python train.py --num_key_value_heads=1 --rope_fraction=1.0 --qk_norm=false --attn_scale=0.177 --parallel_block=false --extras=["capped logits"] --init_std_qkv=0.0285 --init_std_up=0.0285 --optimizer="muon_variant" --decay_fraction=0.716
MLP neurons of a small language model. Each row is named by its layer, matrix (down: output weights) and neuron, and shows model dimensions 0-159. Each number is 500 + 40 x the weight over its row's rms, rounded and kept within 0 to 999. Numbers have three digits each. A neuron's up and down rows have the sign that makes its largest values positive.
Before each neuron's rows, "fires before" lists the tokens most often just after its 100 highest values on Wikipedia text that the model never trained on.

fires before: "'", ";", "\""
L15.down360:487508528531562472485527446496469537472492536519450521550510533558461488566567436494530523548472553524522447523454506490458489494469459509436438582439438461508551576579560493463516500498502468533477486473463487526525521484480452549568528489424454524559522543437454539434477446547547464516497435551531502474478535483532478403436478515466561429517449493483541514479486561467489492503517548527478503522502540450522525523509497525532599553585461524579562476440502530526445500501499529

fires before: "\n", "s", " |"
L12.down141:468523460530463527554529504537561469494519431573465524547603547535555452479516454506472476497492454501513512512517452503484472531575535517430526492522518476492484501508459469476443509511531500495451465559471501531476570480528495504537409562486429496494524521480554502570400508510503440511492445487440615528549541557524644541487555470517441518422538496484486533476492477466500527507481442511476523462469528480506563545495444567510464511488463519499483463461456501535437438560504511

fires before: " to", " for", "s", " of", " the", "ing"
L3.down56:429557485511520494510526451524481494534506494430511499476454493465458469472408529572543482460483461494507481426510482444546485479469482506503519525594532486456530469446536514504447465537495480545517496522552543443447515517519449498571551545475523503505470478534473459435561467463473497477430456461525468469563457469523582539494448534504479443456571495543532506483501427479546521477440453407519537439440555513480632412524447508523514515441519502521499509468540555496437477514493532

fires before: " 0;", " \"", " 1;", " 4", " 5"
L11.down402:549499505541527511501609533458566486522491490528490513410455537501462502509423510499504508592484457444534481483594441471492489517463465509500495441465513466488583520508500512534353552594562469471490497511506534449515536498446511551475501475569471505503540479503482462484497467480499426488532468530495511455575440518468470509485498519458501516543497487553466528541450544540552487503497481498519502480505491467541535487494516422512395514537467472474449518536597518505508418448408511

fires before: "s", "t", " the", " MS", " |"
L9.down225:487494496511496571494502438496524509479464486522462557442504507368536538531397488539509520540478446497505479519498475547544452534447479488480504511519507410522450503559416540527479492551527572486545480497489520558486495510532473501465419451491488432517466488421516516537506525521459457479547537486531531515539505547507522606541572504506523443463509452493452571495495511485453509495413577489484487470510527466443540524510448516551405511542477483398563476503540510525576545523505516

fires before: "\n", " was", "---|---|---|---|"
L9.down121:509598421552461468470450512584526518514476481552569447508501492496470522518430476529552464560503489454450536506509451477476455534516474503408476516530512524485441538553476538513493524537527499566441484531511425563567506512443502554484494500494515462466463484506531493431513461494526456488480533500463499508459598513445591489452497527553547497565494446480502564470481571530537462445503556504498571547466467539500503567477534445515448448490549563440478529483518453550498451493577534

fires before: "\n", "-", "|", " a"
L15.down220:529610511490497500534459503535493503498563481517486450464573436447433495491435466585530473497534499484492523401471495546517436482514521542534479465546474502506378554489492450504495508491470480490501492491493460541537538420487519435503546520466509510513473540439521481533537480534557529484517476462502454507576488514556539389512522546535451503526460510439495515531578513402525511509456538403536559526528510447596568491455510483532548446509486492495541532447491494519545499488529520

fires before: "-", "\n"
L7.down315:545528474449482521495546467503530517506525523497503490540467501470511496510515561452499484535494438589434481454417467453485550493509482566482473431515510472504437401490561519488463553499434459541531488513456467536525541496463501535510467543502489581471464483503497501515433409539463479467551516486462466509518523519487751523521550504471489505533530498504449507513504527474456499565553471475553496539471499481470433527477519503510519494464565477510506565496465476528512516494508475

fires before: "\n", " ", " 0"
L8.down100:499482504528466555586514539535422549561494500428453535457468518451567467493506502541433525518481536477529519470505478456497487494479532445467470501510421474499489502566524515568547530544505469491474484447553484581439460477572540486465544551514423516436518415450576533520523523522490543461461509519579497532476425535496507506505533457487498591529480489504500548414521491442545552497486445522552487513465511461483555430472527417410546532537485474431497495505484560458517510522473486

fires before: "\n", "-", "|"
L2.down366:454503466477489463515494408515551523500478539491516497469511541505467513439490560505544480495424496569533449508488440489449492419562487501488461473567457491545484522531514556505478503506532527558594533468586503510498572509484535568510499494500442556524503440476433520476542532475532463462484462518505505625514536465453609498504551468533525464466533485545507500573495466466467512490568550507489530577509516481527524477492533437508523512519569500474555468551524417545597474503496421

fires before: "---|---|---|---|", " |", "\n", " "
L12.down9:449541524516529471522432558398532506545480563492574526463491500466557450454492479487448477491488468534448492487520507417544533460519452497494463453534477522487497515589522472453512501533555450462456527468468533461501423545539486479496485465514514440439411532521516548499544493531503501461518419491418525534473501511465610494499538499529462540529535515528534451501479529585452470570533484494427483537540534466569476483479526427477411519530523498465417464537512456484525486487515417

fires before: " the", " his", " them"
L11.down445:491507517509481525498517547539478477498480451467457474477519509435500522453556520495446431468467503521470501516522515491530448463494542519493564495514457428466528462509474488451464470498546516537482497513510506525565508502529495518515484468530434497572467447518515539545479532525513564546502474522552493484509502486472809519511485557491516489451498521495497431486558567519502499478517435490498538440491488464465499491454463462474449484495494504463536497478506454486539488544472507

fires before: " |", "-", " his", " on", " with", " in"
L15.down231:483469552431476537501440503480473549539478518536545452608523442436447520468540494440562518472444483551529504555472473500464501531464488568570530529487506468571480456549486497480496524554555526577489534590497577594545518525403530492461526512484509500457451463525544552467531449481453477502486423513487475577460529493440494534475501460515464507451536492529501537435440521595543507545534540532540516538494499508576441506534525453490546512500515474520490557531525526507541451503465513

fires before: " 4", " 5", " 3", " 6", " 7", " 2"
L15.down403:514527467478527490474517489450510560472512520489525502515518530499499473470508532492475498489454488474513511441569483460433500537487432487484493475488470552525478530538503571522509480483574502526423474554530490496540483578541515486493470463486465516479536509517469433475523522473512450471447485528564556502394517491518266450573431539449521522516473512412481441536474507556497577546494511500530468470514535524486570473495471509477475532524519446473539545524470470499419543513467485

fires before: " 0", "\n", " —", " Apps"
L5.down390:522455546498458414553548566519511557501475573502465461521382433531566480485476551536475508523512472546538529527541528477475427506583428480520478553495515521540519487529433528511518546514514616603423519542508522520489528479497500462565517447529490589494454511543480430490486518521508517493551484474496499459511534502497381513519521450426523432451449473460524458534496456519507500442489493550517518497563548471536453550504508485482498550494509493504488474498502502468417511463514451

fires before: "\n", " He", " In", " The"
L5.down192:506512533526465515481518469520408440527501526475505526509480462473485519517479518527435542529540521493445502460510494477505404502499519508535491548536453420504482470483435505531497477498440469397516532450536450520459477493469497492507492505460488502471475537476522510519565485583534525510438502467544530521565488561535637475478488568501571519563501484515507474496549543421528468463504459526583504605578495545512492464486479467463569483594466500488437439463457538517484571530582491

fires before: " |", " /", " doubles", ":", ",", " ("
L6.down106:495505485545487502482514523533509539455569449497526518522527514552480531495515498420454533502535503532536390500499453499500447527514460563515534491391502537506550564528536558447405506492473509532511548485474472449456509443501513500373478515455477492533500486524411519567545527492554488491545495516505511464579476413553504502506501544538449486533503498496434498497467498466568490528507519486509508550554463550436471484538538504593486457475477452502462426514454450558563401550516490

fires before: " |", " season", ";"
L2.down181:494520542447452452484517528516475607532474506496515510465493562402522548456476461517538434568482486502480514508476459477533538485478490512500526532574548545404453427473542545483524492505492558559505463533503483526451437535478513487452512483500447560522560552528476494464486582564439528517467535478530490533498467515582508480439522544549558489560486572501496460433519579503488528485466455522503472477534523432481440466502469529429499448486532451571471509510512487496585526543493400

fires before: "\n", " Goals", "|", " Apps"
L2.down436:522455524486434456520473514520433543491517585516530487488491496512471554472520500543477503527442480529548418547585444541464510579512489506496468566478502481477493541505516499506501535554523524546492560470495529537534547491487545446475459478512410563482489447423461507506534502513512475515497544455526401473540513425451531618539569511548467494524416471497488523492491474474468537506506492479523527528399491473581514413471491501483485537575506562490467506514451512517452416574474449

fires before: " |", ";"
L5.down68:517450513548465565462479490493472468476528519524511542501460514483548478566529472582477544519486485531531525509520541538492536585438487461483497476527473535514554569532500466577390478496504472476493547540477514565544536443491503509507520498510474526613522534429494452476477514494529559474469567495450443429513544548452472523482492515452421484543446490516553461449436545526521425550503459544466527480514464533449500551514511407451476544454460588588464492460510575484494490506499486

fires before: "\n", ",", ".", " |", " and"
L2.down36:546496490539472474506459519501510509528481483485546538455511510459413497504547561511498482474470448520500562508513470470503485549476559483585455489505449500494529569519461514488495423489527518555538550492514514532544485493520546558491477509452541503557467513543504513487572582446451489551509453467473529457573551522504639549530561503526519482463561520555480502554441564499445490515547443466480507500540481458518455361549522525550474519466532493592505478465459476482527544535586535

fires before: " |", " (", " m"
L2.down231:524534542464474467534517502508623507471563593528521565481450451426509463429477499462509515516524385559540504576547508442477425438566532472469475458410520445470517513505523531466529547577519500467443562530519564493511473537533522536536497461480501492430554502533536491520454493541470473525496501491453503481480507449481544526514523561468444452457464487519549531500501480466527515525458562550577500477447506519493474467462517455552495539474477507475482505406509496428500488434490453

fires before: " |", " (", " m"
L8.down362:481515535490478474504532554523556574439572467529571516507461542493556505458485451513504544518559424469480534544547535458471547430468477497507521493534515479454515452487513522473471530489562470510502560434465568488567523504475516464506520497480532469501440481506427503551420463532434452490523477533486498515451480444531467453497572481542449504492427477468539453557490506444484499395480516460542463416494467535534520529533460462519499518503422476465454449502598500478462596458420476

fires before: " /", "|", " (", " |", "|---|---|"
L15.down193:533526545463520465528544507444554443500541491498442477507465470505543505456494492471467452479533475464479590433451469461531430541468508478521556470492483537563541547526512515513500514491611510514542490505479495474432493472444524557451486494439477424534470439492452582460436529556522554536480561527489517463534495427558523468491438537415522466473605541519520492562523477536502463465471490495498483501460480483494567452512534443444464555518514476506439451520475530583590493550487480

fires before: "s", " |", "d", ",", " of", " as"
L15.down361:487476500534483519429522442619557518552499479556511486512423544476452514555523484438494601504474520506594476461518489482493513525504455464501425487554524505533533496501502547534479536511595473510450507416542458501420507486486500454596489436473522517451508434446513413414453532486535540513499509502485500500432529487517595535564531545444527450509542507479517533518488549483490539552487490447485571514477454470493493508452461518529474446484460436486528459490490505573537494470509465

fires before: "\n", " He", " In", " The", " |"
L3.down441:518448514629461401527508496571488493589519512437536543476554514461539565437530561521509468528498470527518515410393509445564491460529471499502506491585516457449485527507478477507470469505464512482491463459499553554467524479487522492510499546473489516485486542474530487446477460519465452552474497503520534457501502515433661537471577571577531499491533508505492520515494499485452468533480536537530563523560546450501505453557468511501538498546505503489491496538574484489513518527556468

fires before: "\n", " be", "---|---|---|---|", " |"
L8.down158:437463507489420515469518500459490494487484477514556508564576446457572471548497574462477411519531511431559488460533553488452505490514514503558502432430581478473514515488479537503481510548486465484585508494495480459498494512489600510517472485469551521516488560417478531498526496554528541463524503516533464519522461519523551548523519566499478445467489495560513515461448564511459495566505568573489525490475425508411404567490575500412513518472487540549492438502520546471497509541517520

fires before: " the", " his", " this", " a"
L8.down160:500534480487500581437563581531463485544477482459531520489537487492480455447477415473450425524490469499429532500581488511501539557503548480473511542501479506475489486547612542478549485479584517498407432462516510535517543460485531585482516473521495458484514490511500463546426493474454566524492476569463575483491416532558591508583576516474507516491530497552513450507496515472500500459493464522478546489503537513531468492478476512537503429511486444449524522522495443475539475386510490

fires before: "ing", "s", "ed", " the", ".", "ivity"
L7.down375:514533536546489473491512517472479466502608494486531452482568508552546405452491514568511454550513514513509418544489585484579429491588530535453479469522499459494523493544463543491448502438534442500585524519526487492532535502476450501469532499464467487545533517523441462545542521401506523472400531427508560504492484531516489515469536471429476476413511551507427487436533478449537500506498493459533530463512503569522483468518532506531533498512459406518578519488543490485489449527533535

fires before: "s"
L8.down330:478513444521454525503509489525492507544526534511457502513545473429506477571535481404513519517475443485550407531496521543472500517456538501516517455509528509518490494500456464480461558517524529433541540477440467479498522477474550437513487540404526485445583443463495533487460447524522488504514508521463402479467508549514583542518454496499558460512520471411514593540486507515554462538525554551488446531454561559486534463526591540500522573531468460470524458538498509539622462533488535

fires before: " |"
L2.down296:547534496482481469510465520501539545524480511562494503507508559463494470462428555495551486480520444482525592465522467464553508455540490543447420540504556529441519480407522490486448490499599518475485494493517482546556489478565454504505477570454472561553491471469528550499448557443508531524456502466514495446538485469519577565486492565474534487510490567489450480575531420474549473490531504503423419529521501543505504491535480513457519414536594525563507493439414487500467527460462481

fires before: "ing", "ed", "ion", "e", "s", " to"
L2.down301:506497502463499505508463516568463411562575451504522501491503516518572362482550535546528465575528549536526474518438518540518449514486480475469444533521552477518550499503436548451511531482427497494585472528528536457514530454478482450456500429503507524563482492516515519586527495445524558468430513495497557478517518505467673502441550554507518528461566504534429502463516500467522481446514576475540442487484536534470490492531482509506541498482509500514532474501536530541507460510512513

fires before: "\n"
L7.down270:431474514460477420530565434542510486533570491551487468577515480449501545539482523527502507484562466523541498494494498549471445482567503508529544501523610520542563400441515487491465493518488484462475518502576465528501513493517627426459471485519454482504450467475407512479491520552520501524494419530516530513458464460569504540510546458425492512508457455517465535523456467512480553531554522433449504520521541471480509508492504461561507526423513520484537488508561436424486563533549525

fires before: "\n"
L12.down184:506516493500484506503483466523507501451547543539499443546461504516498508500491461501511506504541464513468516491494484507458497430465477499476507465491506514515528476517519484483468503472530532534482480480513470487548489488476537511526512489552531484486527473521531521496444491494443518550521474491538521479484429505547826499495489548407523491497452494465507451451473507578511534540513450536434514523486471499482535411503508442561474492521472446511440506533525467458522486503498469

fires before: "-", "\n"
L15.down213:513501445485447546571566484518514480471504434472517520503576511430473541428500487467450528529508439449525507543529484592474446529485522575498461455437484524447531508516472562485514491525473534442531486480489516502524456556512534500482531501543469518454543519484495505542495465547541478429534461547523495480557470476493621429496571413492518477478477488475456467496531514453531570437502507544525454461394566473463573461443521523538453546475507564560445507488476487467470433505536494

fires before: " |", " (", " m"
L3.down281:483524492479534561512404502524587548449579545557491497503523509513541450468451445488515576543511380501497529484536505437523473487503517456466494529443527460478540497499518520481588530549446472393441449496492527523439505559563500534501473533438557490495493509517552457463525471501512451568469476489497515491500462468502562512488569526474467465443435519493520537488516509511542480547449477467568466541572531514463573397476507506499491525518557531537509534443498508497560505421524539

fires before: "|", "|---|", " the", " which", "t"
L11.down0:456468536467533567385491463481541459509459472499470501514511495544565526451558522482517464477414528490513525506540434487494494474492532530455484524491500516452538487540403491507518510429546503447447566499515468462503444520555515522542570470491541465397538466569482564544544464493596473506491465520532564519547520422591532521539529491480474514457508545513567561540565510443505500532488506578483498451457446478496531549458516507506514540552444498529447495573517473475509514505432483

fires before: ",", " to", " of", "."
L2.down133:471544481485530518507521487511552484552505456506534450395504465539449511440457509540499516523509455519512586517496456515421485504432587481549456515505477473516536496552462466518484484482511427523544473543442561523506436545564474487448484441562468512472501515506432511521604482485562496509451517553510502564520478494574404445475479575529546456415490487518498497551513488474541470491514537487544489460470509539476433422463518483500499517539392492500458498485454475531570516531582499

fires before: "\n"
L12.down148:495417516626511467531508527544511473504539493488458482528469522446482524522495512569493476446467516469470443423506480494530436570565505515495536501480525450528507457504488452496464469504515464426555487504541538462560525434471563501558555506479483427512497461434502499530431461517477480585498443484513513450391462490531607502505488499464527508477493425548502550539526565477513488467519582430499567512527519470483472549444528536515495489550445531466434517527555502511525447434496532

fires before: " \"", "."
L15.down267:518542518493488498485488476483534420446484620416416490464528557498561499476514507507588467497537565458515479506516489567575498546499493553522458469488501503513503510521495505519415498429481513514557524534429528521486506498510519512520510529480502525623490519475476475500447547504481564452551493485528468538572400489525419470560522542498363491476505498513453506537511479498503460481484465466527476441538518460483570518619485519491521470534520517525513504531495553470527516516483417

fires before: ",", "\n", " |", " a", " an"
L15.down147:492549503513489481463567505493517487524489496516517509571550514474544483469457457516461597487518476413486599469525445577496512481513452525489460547461462534505518543500481545534518505537522471534465532468481553458592545554549533550532484518485431552488500482508509530522400518503465575515511528455426490504575416513460394504532487491540498519507470463557470501470535498500502473461492529602461531493539554432459507544571411521550505459484434481484511507499507433463420468494520513

fires before: "\n", ".", " |", ",", ";", " "
L2.down387:545453526536563493535467495473476533497484518500541500501480510455491546486463470513508480470547439539453499472522515531479519500519516492533503485466540463537467538536426519486520526493454509535456482546540565530482431488505537472492514471528431451457484566489501501487499522543490525499536494487438479501556481522499731443495471539451490527547489571539459536523420498504490556408555515497565475471543569505481471422482530449481412485461516487514538514457513472475587439469518524

fires before: " of", ",", ":", ".", "ing", " on"
L2.down9:499493528509494513442517589448558457589499470517499374493533549521557549472454529512449496451517480544483578468532510525499551460498445599506462474514482501497492487534527503468477510464523491503503486466515595500524468522494421491585454461504500545460615503464525476474500548496583532482510416588462496538525511476511531486489501503561510443554490524468450530453521552459502433481557497469550529523516510496476499434541463466477504559511503516487549500486512465508597434425502533

fires before: "\n", "."
L7.down215:548485464483472519537509564495492561591502475509552542490571533535533506411540464505430450562423464461513468467491483546520488452552578525503399487480517496511465528514467497506498478555522493409561488529497445517508545508522442478446523496543530454478544492469453591554482492480545499525448418473563607487517490483555553503568518476525501498497454512434473511495519489513548497479533519481598574498519426498539476510499550490511506486534470484493522463475483504428548397489481526

fires before: "\n", " |"
L11.down257:500455484513431511445453476535497552536555517517486497515497488452449517491416475453467511498504520579473569486487487541536503527539487526454447435537513538485553489500537569580421521443566608514511521439425492444549529563494500422504440541488496532438398512512475491516500496497506468492473471532492554534505475485485479485605521489455463453499493522447501563580467450488509487571502545547524450488607508490527490445526535453543514536558513520492475460531506563506490487543449512

fires before: "|", "\n"
L15.down261:493543529451479533461561484467499480541480476487466466550497533495479475564499486569456479437543541489485518526477436482500479478507445483499468561490496510525480512466492475507546475404455416495430529574500514500489464502514482504437494480475504443495440545487486469478491529453499448366474557520498433434473482511511624469470494540565494482530491492471524544545490452494506607512552476519546551469494485479531527478470410478456565531534493515469626521440452484480479516580528482

fires before: " |", "hand", " m"
L5.down321:525530536547481466486615495513596509532520524558565500466499507510473490504521480496529533495519469454537497472550477437558467416528484518527507517536546535483473418549469405474515578549505497409469537500450470500522524535495470533412537485541501440437469465505530491544528494516524463450496515456512473508501505407475576504508521503495500486504532597473491458545527460510432492498530525598567515545445520599496454458476534464548464529507489537510467458507538457460436497542487437

fires before: " |", "e", " ("
L3.down49:517480538508490545549445479560499510455431628574502500523497470549456511505443499540552496440504431461538513436562475435538408494565494489544509496468450465456549505530569469498530493561444465478495528525566513477459450500470498471461535483503486434422533525513466470542554451505496507476449520417575526546460481467471525454467490525509454478476496510484527514544487491492517510536432582567519455473528468518502492526435550461551474491488475540466419537459518524420479533527528562

fires before: "\n"
L8.down423:521513511484555487457567499450507573472513507544473484584484458512526531514546454475491525501504509447585574454531512541440537551485498504424540481494505545497540587457521533469489479563500613468479458474557518460517452530456507473507448538579439535551559544522495540492511552592539484503527497491478514493521520461469363528510566503440542439489426465492510530492499470533505470467469466568431488469518575539490541499530490501549559492522435538508495478506457455471479525500545531

fires before: "\n", "s", "-", " T", "|", "t"
L13.down33:531520504516494505543454407563542583544523519489450492557544498524417535550541534496524553515503500500446529470533506453495521487483502508463485479546479481472482494461572508482490477486490544457500525443465510521480509470468543508481499495471536558524418514517513517551457480526503538497566483492472479448463430479513623506468552483453518473528497469474527534406484504508508493468475517545560474466506409599478366481553534520539578547447480612479437480474498501415464505516519522

fires before: "\n"
L12.down402:512488530554503523554487462461454519504467549501476464473583542445458516462546471523521452471505574476505490473525469577467530436546454587506481462453498535478497440462533477482495517520531473531523455498499530521567466464379536491476450532530502495576555519501474579539491437490552509512490479535516474494477486517506686469508497518528443465497541537506516493487507463451493448502520603436494518516450538470521505555502515575495475531515495596471505489508480555527559526539503448

fires before: " |", " m", " km"
L2.down310:475524589503517486488516487451575505449572489479535530481457550452447462483516549497484483517502441499528514473545531483530554487546479509505551502445518453499522475448535492465589601503477444454450534524528542478482457561522521499588504600469497495392553524532556518482513460559496466539566561569515519515500434489492570513522551528427484508491438506561494483499519494441493491517468545521549466529482463559472510446450522506584505592468547468430494536493542479442520495491476490

fires before: ",", ".", " to", " at"
L11.down314:449502531472489567529482547507507528437519461597476447527477505516559539495494514476519467514538480505529473458476506540494574529507466510495482452452511530478531532443518456460443456489565459525557462559540473528511466481464484564460449520505471515401570549465467498528421528543517445526469446540494448495506471553503457541491561604507516452453499494444543533437506494615474506464454500525461495477515493544509495501549433506504509509467483500584413511482517575498611488426526496

fires before: "s", " is"
L6.down160:537459547496474543560459558484520487473513529501457421504478498474519548506463537459440532469471450419453477512462493521522496484514400489541493539452545523547473491470512484472486438516520529467469424474447500513493538503541465525413493542545527543495542564409407486483496550502477502490429489584465503491507497551465412450503453496481528447512530482500505489458479482534500440582499406537532493491527533412452488524487508463445521551526555479458566521495589561511430534457485544

fires before: "\n", "ing", "s"
L12.down198:546454572519470487482533502558550485481510535484552532584512490557515569499524490537464497533501506409521483536490532580477474419408508503496428482555513498484571521488510519493510535523456531564507459487561513465564487537415514490546467522531483513483465489508533575484516498593532564492531455465520488495486452500511653509518530484475434476518536510455549523510528507548529443473466520465451595467522505501480537539399488560466543531476440496471433446507505510519501493457493538

fires before: " the", " in", " them"
L11.down252:497469556521482486439544522447483457464427515489475463428464528410471572470503545459474493539525476484560515516520485556447485527485494526529462494510508422478477485524492467500475583498465445505515409489493530536492434517526585474541523487528466469585503504526470494545522578530494510421485489473534577514612482521503550570586570512506511511524478451487511469535518479516493449492510463501505497452472486563552475514488475562577567473549577458410439461513508518547480536470481453

fires before: " the", " its"
L11.down247:579460554519482493521575518401538496461490456504547436511538514532488537487512514564538481553544561441515480490498465546547484529437465501511503566471550449476510514414508523492493529511575506443466497502456447438474402491497514456510504496491473526562548517538490495526496513494494480536426451477446526449539453515489460520481595483423530558559512467590525492462533567462540544491480553500488494523455475466503605534456422497500504489531524475513460451487465567404518521501461502

fires before: " on", "s", "ed", "ing", "d", " in"
L12.down355:523522548545465535512523450454496471554501462523510517497533482467472453521548544496491471496476451555476482495513532491541466501517562553532531495475457486514569524515403553529520482460528473529517556532522442548438495490599512469484442535461481564474511489498497480500526560439557487505543574431549563478492489504490616487477520464504538537459508510401551463499563444448525465496520474477474453414404561583509547458460522532531477550567482445495421500491566520513505500458526474

fires before: "==", "===", "\n", "=", "-", "The"
L12.down146:454509462477529472505458502507484512503489482538465562541511497484501458524508568511513494527474468495513570509573551481530489493439475491542479488509532470488540561507487476510486456526355478540531492536503404500484511478470491493555510563479465486530523527533536559470423485547486486434525562473464509535487513516521712482462523499552556509403499508467512553456595484508501478582434456521493510518471522490489567487525531512532437560582511485516492506511467512508530524518504468

fires before: "==", "===", "In", "|", "S", "On"
L12.down322:489498549468456485545470450595497463519519486489538465501507558468508490497547520568461507495522449488555488506431572454446483511443464480447532544457522494529500515454465544618514508477464550562501458449506403508552515543465515581445495439419523524601556517549459435516459474545462428460514480466494431485546547493492544504509468489542507467503539518553451479532498522488502459542515498537508530461480499456521500485448420512475534480558480495484572459474483420454440546468485459

fires before: "s", ":", "ante"
L7.down355:559541522488502553558441565486491533519547511563460526455413492474515464532569434476415453492525482496499455437530452535439537553455496492503542476546558488513522528477497414591530441529441513578546508485473534498526533416590493521547494482526570503556478571531528494486532499474478522530569483491439448508419489456510503480500451470533445501515481501508483491501489502504474427489482435532516502517585536465464516542490481481481424452505485419506523532461503503535410524552475465

fires before: "s", "t"
L9.down97:505395485545501498463430513419527505486536529467502434535537437503505498465479530498476576448559521512527529520495489506436508518476462465549477434489577520469462512485448537507511515536548510544455473451550485505508557480463505516531458586504582497446453490511504461444562543470490524467513537478450538457470485452418374489483492487475421512498540491521495499461529475544558498521497474452478549480535464454471493509413526595483501566481561537411489489513456449517452512497490582

fires before: "|", "|---|", "|---|---|"
L12.down8:469519490529528530423474506519514498503462476481525385472494501542558497511438534495489473455498430445458523521504468491538461488471437538494520567465522510474521509524475487483516458439425530525419523459467501496506459540510527517473471491473578441581495518506447532519510526447499496512557515524520564451501416436433382521514451531476484464554531516534519522503526372472520513465479493485419521516495486413440506531559545446510499508469459496462441494527535575583509568480472512

fires before: "==", "In", "===", " the", "He", "The"
L9.down420:477543502467438460529448504564491456481527415494485454457514451469488499445442507482452471483473559514407572502538528454456455473508548551504538473481514444594524502529482458504502528453454444540523454459543427476449517502510515473470535488535501527533456551517495556545546467494517563427503505489557475511588447493483410478461432541490505445531508501529476545531518473435492428466533514563536554417508468500468513451536468517501480517517477537511558468393542539455436470501491548

fires before: ".", "stell"
L7.down249:453458509497506563511527488532493480599473537460420535519474412525486435435487378517549488525529537490429558470510507512473541447567446503486460496420456513448513456502443548482484549516555516569464548496438493454512481480538460494530489467521475427504503530515524488487507450467531510491535498578529516506487453546497336462544481546460429521487470497545527462497459506485480471480436506431483484500450506465550556570456537489463523468537540500466535505510473514513480546476520478

fires before: "\n", " |"
L15.down186:500491410557412510411497458432499530530552527561554506526506554479468536416519474416485493493471521542533484504489479524479488545523464503482479508430613454467490525566573563504528496454549461541478447517475501478509537554532524561497504486446494428527446504509478550419468547504492428499533478516469517528543520542541570457469502405561544561564507537506512543519562492475498428513555484530449508527524501516500504482498514484485448511460461481441462486533548472433538464500450534

fires before: " |", "==", "\n", "---|---|---|---|", "-"
L13.down397:435470482471568460528484532512487453532491415456514462554455500424555546505511459498458483537458448514457521510528540549502429500496487526588462530514516432556566495483601584555467535542522478511482564514422503482531617430436458504490518484471541484516460514487462473501491436530441490499459407491540494439455529498432555550539408486532436530506540492507420441550466526447533526521491497507530484532493548542525547478512470529502507467510499458514505532504484458461475478498483499

fires before: ";", " 0", " 7", " 4", " 1", " 5"
L15.down208:516514551471493535523585476503462469496532469540483466455454493507503495494484483539503537425480474565565488510499496576486498545545502448474503519507495520560494468467520519485522531558476489458508456451428528555506528490477549543523515514511487514416596553501502447466554471465517451525526489482542490441470498481466345482483389508449502512565508470565486459480504575537525462498533533557543502574566575491523539457564477490512545543527471489500602473492500540465551451432487466